Weights of a small GPT-style language model, trained from scratch on English Wikipedia: 10 layers, 6940 steps.
MLP neurons of a small language model. Each row is named by its layer, matrix (up: input weights; down: output weights) and neuron, and shows model dimensions 80-175. Each number is 50 + 10 x the weight over its row's rms, rounded and kept within 0 to 99.
After each neuron's rows, "fires in" lists the words (lower case) most often at its 100 highest values on Wikipedia text that the model never trained on.

L7.up109:34 57 56 66 54 60 40 34 63 54 52 38 49 40 63 45 53 44 53 56 51 39 51 29 45 38 43 49 47 61 48 60 57 37 61 63 43 33 39 54 49 55 45 50 45 38 49 45 75 33 58 54 32 37 47 36 41 48 21 50 66 24 47 55 44 48 54 48 41 46 33 58 55 57 64 71 55 63 67 56 54 45 48 49 51 46 45 55 72 45 64 59 46 58 72 50
L7.down109:57 57 61 43 61 52 53 44 45 68 44 32 54 63 57 46 64 46 45 34 36 56 61 56 32 55 56 37 50 26 51 60 52 43 47 56 46 58 54 49 50 55 53 56 63 39 54 53 61 29 44 32 53 62 33 48 44 47 32 46 62 51 67 47 70 47 64 49 70 26 30 53 65 42 40 58 47 50 67 60 54 31 46 36 48 49 57 50 90 42 56 61 46 62 66 46
fires in: "to", "the", "was", "and", "is"

L6.up171:64 48 49 61 52 35 61 58 58 63 47 41 42 55 54 38 38 52 60 71 58 52 52 48 45 37 50 40 45 62 52 48 69 46 50 65 62 46 43 46 44 48 34 57 55 38 52 49 56 31 49 45 49 41 46 54 44 37 29 54 48 49 48 68 54 39 62 40 42 48 24 44 36 46 50 65 36 56 51 61 57 40 56 48 52 39 46 49 70 40 58 59 45 71 66 55
L6.down171:41 62 75 58 39 57 55 46 49 49 52 52 39 44 53 47 55 36 32 41 47 45 51 38 50 53 61 41 54 34 40 62 45 45 58 51 33 59 64 51 44 48 57 46 56 65 45 46 50 47 52 48 54 45 49 58 52 58 47 51 32 55 44 47 54 44 50 59 70 42 56 51 55 50 53 39 40 56 34 39 36 62 62 50 44 54 43 50 99 63 50 49 45 55 43 47
fires in: "was", "after", "and", "during", "had", "with"

L7.up86:42 60 42 28 69 54 57 45 38 58 62 31 34 48 57 47 57 54 80 47 52 46 42 48 68 52 42 46 45 49 40 49 51 36 46 56 72 53 48 52 56 60 45 48 45 45 48 39 47 43 49 51 48 44 57 50 41 48 47 55 56 52 54 74 43 35 54 65 48 57 41 54 31 58 40 61 44 33 68 60 65 49 50 61 47 52 50 51 51 22 68 70 51 54 54 34
L7.down86:50 45 55 58 44 59 46 44 41 53 55 53 39 50 67 52 36 60 52 51 23 55 40 52 33 48 66 45 57 55 57 42 47 55 45 57 35 46 60 37 55 68 55 46 56 50 46 59 38 54 60 65 42 55 56 55 64 72 39 59 59 44 42 43 74 50 62 64 39 49 47 58 44 48 58 53 41 53 30 38 56 48 63 52 58 21 42 55 85 52 43 32 55 53 50 67
fires in: "of", "for", "to", "in"

L7.up299:58 45 27 44 61 40 43 45 18 58 32 47 59 50 45 51 60 48 38 62 43 50 58 56 54 52 51 66 71 37 39 50 49 50 48 53 59 51 59 54 28 66 46 45 45 38 78 59 51 65 42 63 48 51 55 43 35 49 73 34 47 62 52 51 52 61 45 49 46 53 27 66 50 59 44 49 41 62 62 49 33 51 46 59 59 43 39 40 41 53 54 64 49 44 47 41
L7.down299:52 37 57 39 62 48 62 50 57 59 48 45 47 66 49 43 70 62 59 53 57 39 46 40 58 30 62 58 52 50 50 45 42 66 54 47 31 45 62 46 48 65 44 40 55 39 40 45 38 50 34 79 54 64 38 54 55 38 49 40 42 44 58 46 50 44 70 55 66 64 38 50 40 58 51 73 41 51 56 41 67 53 43 59 36 29 39 41 51 48 43 54 37 52 41 47
fires in: "an", "another", "anti"

L7.up65:39 32 54 38 34 50 42 30 47 57 61 58 24 51 51 40 27 43 55 54 54 45 34 29 45 51 39 33 42 70 56 58 48 39 55 53 43 53 49 46 42 45 60 46 52 29 47 62 50 42 49 40 74 54 51 57 53 59 39 49 45 38 51 52 49 54 46 65 63 43 48 61 64 46 48 54 50 55 50 42 55 44 31 54 54 43 52 46 48 50 59 44 49 49 35 52
L7.down65:54 60 51 40 28 50 50 58 47 41 53 52 53 46 41 66 39 46 55 36 31 22 54 40 64 71 55 50 61 45 69 41 46 59 49 52 61 43 50 66 36 40 54 46 43 48 53 50 46 46 73 61 37 53 48 39 44 38 38 54 55 53 56 57 62 56 47 74 43 55 45 61 58 40 56 56 47 66 46 49 45 51 56 46 58 39 64 51 52 52 66 54 48 69 46 52
fires in: "for", "after", "by", "in", "these", "because"

L3.up114:37 46 55 60 55 37 42 58 33 75 64 44 45 69 49 47 39 43 40 49 46 34 59 34 48 39 47 59 36 59 47 53 44 23 52 40 44 46 49 57 56 68 48 56 53 60 29 53 60 47 52 47 44 49 39 59 46 44 37 49 61 42 40 55 78 54 33 60 40 53 70 59 60 57 49 53 36 52 43 46 41 63 35 51 61 66 65 58 44 45 34 39 49 64 37 62
L3.down114:42 43 55 53 42 36 61 44 18 51 78 37 58 59 60 38 46 55 48 53 35 52 38 42 58 47 43 39 41 70 57 60 59 44 61 41 48 33 33 60 42 43 42 51 71 52 36 40 47 48 42 45 60 36 47 66 45 64 45 46 68 49 39 65 65 56 57 42 59 49 45 59 45 54 51 41 36 64 48 48 60 54 53 56 47 74 75 57 58 44 46 44 61 52 44 65
fires in: "born", "after", "when", "october", "during", "april"

L3.up195:70 60 47 43 46 62 48 44 41 44 62 46 28 57 48 60 51 48 18 53 37 55 58 63 52 49 33 52 47 67 66 54 53 50 42 51 51 44 42 33 50 70 37 52 48 58 44 65 57 48 63 49 57 58 33 62 43 44 37 26 56 47 81 53 51 74 55 61 38 40 53 64 61 52 46 50 37 55 37 45 35 46 46 45 52 49 54 43 36 56 50 45 54 42 47 46
L3.down195:51 52 51 33 61 42 56 39 59 39 47 59 31 64 49 46 63 48 48 61 49 54 47 46 46 65 46 61 57 72 50 42 39 37 41 56 47 39 54 33 48 53 48 63 35 63 66 42 48 59 46 44 26 37 55 54 42 48 54 33 68 30 55 36 51 52 63 46 53 51 47 65 53 44 43 47 59 39 50 63 43 59 68 58 40 32 55 46 39 50 39 50 42 61 45 41
fires in: "that", "all"

L3.up364:63 58 52 52 62 44 46 41 39 45 47 39 40 45 66 49 42 29 40 46 73 32 55 52 47 40 43 69 51 37 47 52 52 70 40 58 59 46 59 45 40 63 47 44 50 48 50 46 38 62 53 52 66 41 38 62 55 48 48 40 54 68 55 39 56 35 57 34 45 57 58 54 58 36 59 61 41 56 56 52 51 58 52 54 44 54 60 27 32 39 53 64 51 45 46 53
L3.down364:48 57 52 53 44 50 43 64 38 45 48 49 56 39 43 52 45 40 44 52 48 32 37 41 56 43 48 74 42 26 45 64 62 55 29 57 59 67 38 50 50 55 71 58 76 48 57 45 47 56 42 64 61 57 47 54 66 37 58 46 43 35 50 55 60 38 56 48 28 43 43 54 61 30 61 53 45 37 35 68 59 39 45 39 41 26 51 40 30 52 58 57 37 51 55 73
fires in: "known", "such", "well", "same", "used"

L7.up255:46 46 38 45 57 42 38 38 43 50 58 56 26 34 51 56 53 70 41 47 53 37 58 52 41 40 39 63 48 52 60 47 54 29 42 70 50 51 46 55 39 46 44 63 49 56 32 50 61 44 46 45 41 49 57 45 37 51 68 59 57 51 43 66 53 51 27 64 41 46 40 61 39 51 46 46 43 55 66 55 32 52 49 44 56 40 41 50 66 42 45 56 45 63 53 49
L7.down255:54 42 53 46 45 37 57 52 47 52 51 37 20 52 59 59 43 54 67 64 40 43 40 56 47 52 44 32 44 60 57 53 43 51 61 37 51 45 66 50 55 51 43 51 52 49 64 42 70 33 53 47 36 49 58 45 63 40 56 43 33 51 43 59 54 61 45 47 41 56 42 40 36 58 48 41 43 42 44 48 43 60 57 51 46 48 44 52 86 50 50 57 45 62 39 60
fires in: "to", "by", "for", "against"

L6.up237:40 46 47 48 47 54 67 48 43 54 65 34 45 62 60 55 45 57 47 54 83 49 57 55 68 52 47 44 65 53 43 50 42 53 60 41 53 50 52 49 55 47 65 61 39 48 42 54 61 52 51 63 35 68 46 47 38 44 35 35 47 43 46 59 56 56 62 39 54 53 31 57 32 60 54 52 48 50 53 63 49 47 48 55 48 43 48 45 56 41 29 39 44 46 51 51
L6.down237:50 38 30 48 43 47 57 46 52 56 41 35 29 64 51 45 58 40 42 56 32 60 49 48 34 59 58 31 55 51 38 51 49 64 68 76 48 41 58 61 65 50 42 58 50 43 67 33 48 49 56 49 64 57 64 53 62 56 28 43 52 31 61 67 52 44 59 38 47 57 34 60 37 47 66 52 58 51 66 46 50 48 56 56 43 47 40 45 72 49 69 52 32 51 41 49
fires in: "is"

L6.up268:50 46 55 49 49 54 66 43 46 67 52 55 55 58 45 46 33 67 57 38 64 51 42 46 53 46 61 57 64 29 35 60 45 58 23 56 52 40 73 61 46 30 48 59 51 53 47 53 39 25 44 57 39 54 45 51 41 36 33 52 42 38 57 54 42 49 64 36 53 41 51 41 41 63 43 70 39 45 36 56 39 53 42 53 58 34 47 51 29 63 38 59 47 67 51 52
L6.down268:54 52 54 42 44 43 65 39 60 54 45 58 37 63 41 52 37 60 53 37 56 40 48 51 55 30 69 53 56 45 58 44 61 63 40 53 42 61 68 55 39 50 43 42 57 43 55 51 49 54 47 46 47 41 40 49 56 47 56 58 36 55 45 64 49 45 53 60 37 31 50 63 44 44 58 45 56 48 60 39 36 46 51 50 47 42 41 72 78 43 55 41 31 59 57 56
fires in: "was", "is", "were"

L3.up96:45 61 50 35 49 63 50 52 64 72 38 43 41 32 46 44 50 58 71 47 41 39 41 34 50 48 38 48 45 71 59 56 48 44 62 63 51 47 58 60 32 46 35 60 52 54 47 59 44 64 47 47 58 60 31 49 43 50 58 55 41 47 64 55 45 39 54 65 43 62 61 63 43 42 41 47 44 65 60 47 75 51 57 39 48 64 48 45 42 41 59 46 55 57 51 48
L3.down96:64 46 55 66 47 64 41 49 38 30 38 52 38 40 48 55 43 24 40 54 33 61 49 57 65 52 33 54 64 74 39 47 51 47 58 69 59 63 56 52 64 52 59 52 58 55 43 59 47 42 61 56 40 43 49 34 62 48 45 53 71 65 38 64 50 51 44 68 48 53 60 41 49 45 61 42 41 50 28 38 63 30 38 60 31 58 57 52 56 35 45 52 54 43 47 56
fires in: "to", "independent", "of", "incumbent", "balochistan", "outstanding"

L7.up154:48 39 48 43 61 44 55 47 28 60 43 43 39 84 48 49 51 63 46 38 46 49 57 44 54 43 40 55 43 59 72 52 45 71 47 55 46 45 50 48 49 55 61 41 57 45 65 45 49 45 66 49 47 55 65 46 57 44 52 38 56 38 55 49 61 55 46 64 46 58 25 57 50 47 51 58 44 53 50 54 50 64 25 46 65 59 65 46 42 49 49 33 39 58 39 55
L7.down154:49 56 43 44 41 41 45 53 69 55 51 53 30 62 54 39 42 64 59 57 50 56 43 50 37 40 83 50 39 44 43 51 64 53 42 65 44 40 61 51 42 52 40 62 57 58 45 52 53 55 51 45 46 49 45 48 59 28 55 57 45 45 40 57 31 60 41 43 38 55 51 57 52 52 54 65 55 42 52 55 41 56 63 19 42 39 65 67 64 57 55 46 41 76 55 48
fires in: "during", "for", "when", "by", "my", "after"

L3.up11:53 41 51 47 74 58 60 60 42 33 55 61 53 60 52 46 38 35 45 41 43 60 42 69 58 45 41 37 47 52 52 54 46 63 40 71 42 37 29 48 41 64 58 32 40 55 70 45 50 60 64 59 50 47 48 54 48 59 45 39 36 51 31 56 46 51 48 66 57 39 36 60 59 60 47 54 41 43 53 47 34 50 58 61 44 60 52 51 40 47 52 57 41 42 57 31
L3.down11:45 48 50 36 51 41 50 46 57 56 42 50 30 48 57 71 34 38 55 50 37 46 66 52 47 40 35 51 52 59 47 53 56 32 36 41 45 46 64 50 44 64 69 55 54 34 62 55 54 49 61 57 40 61 44 62 52 48 39 52 68 59 65 62 45 60 57 59 36 42 52 40 47 43 45 43 65 55 62 53 43 62 55 44 47 56 67 32 27 40 63 40 44 56 59 53
fires in: "that", "however", "to", "early", "incumbent", "only"

L7.up252:52 60 40 49 57 49 64 34 45 53 47 43 64 59 52 54 58 65 47 54 39 39 36 35 49 58 57 44 52 49 33 57 33 50 49 49 38 53 33 34 58 37 45 44 51 28 42 27 40 49 35 58 42 58 56 59 52 48 66 45 64 63 33 67 33 59 55 57 56 69 46 73 37 63 69 58 62 43 50 53 49 53 47 47 59 42 50 45 35 44 65 74 52 48 57 48
L7.down252:65 59 45 39 68 45 57 59 47 48 50 40 49 43 41 54 39 49 43 40 53 34 42 55 40 35 56 60 38 51 50 54 49 39 43 61 71 57 56 55 42 44 52 49 59 55 63 42 58 34 67 48 48 35 51 57 25 39 48 52 61 50 46 66 44 43 42 70 41 41 48 38 52 60 49 55 46 66 52 29 44 32 33 40 35 42 44 62 32 72 52 47 44 47 55 42
fires in: "an"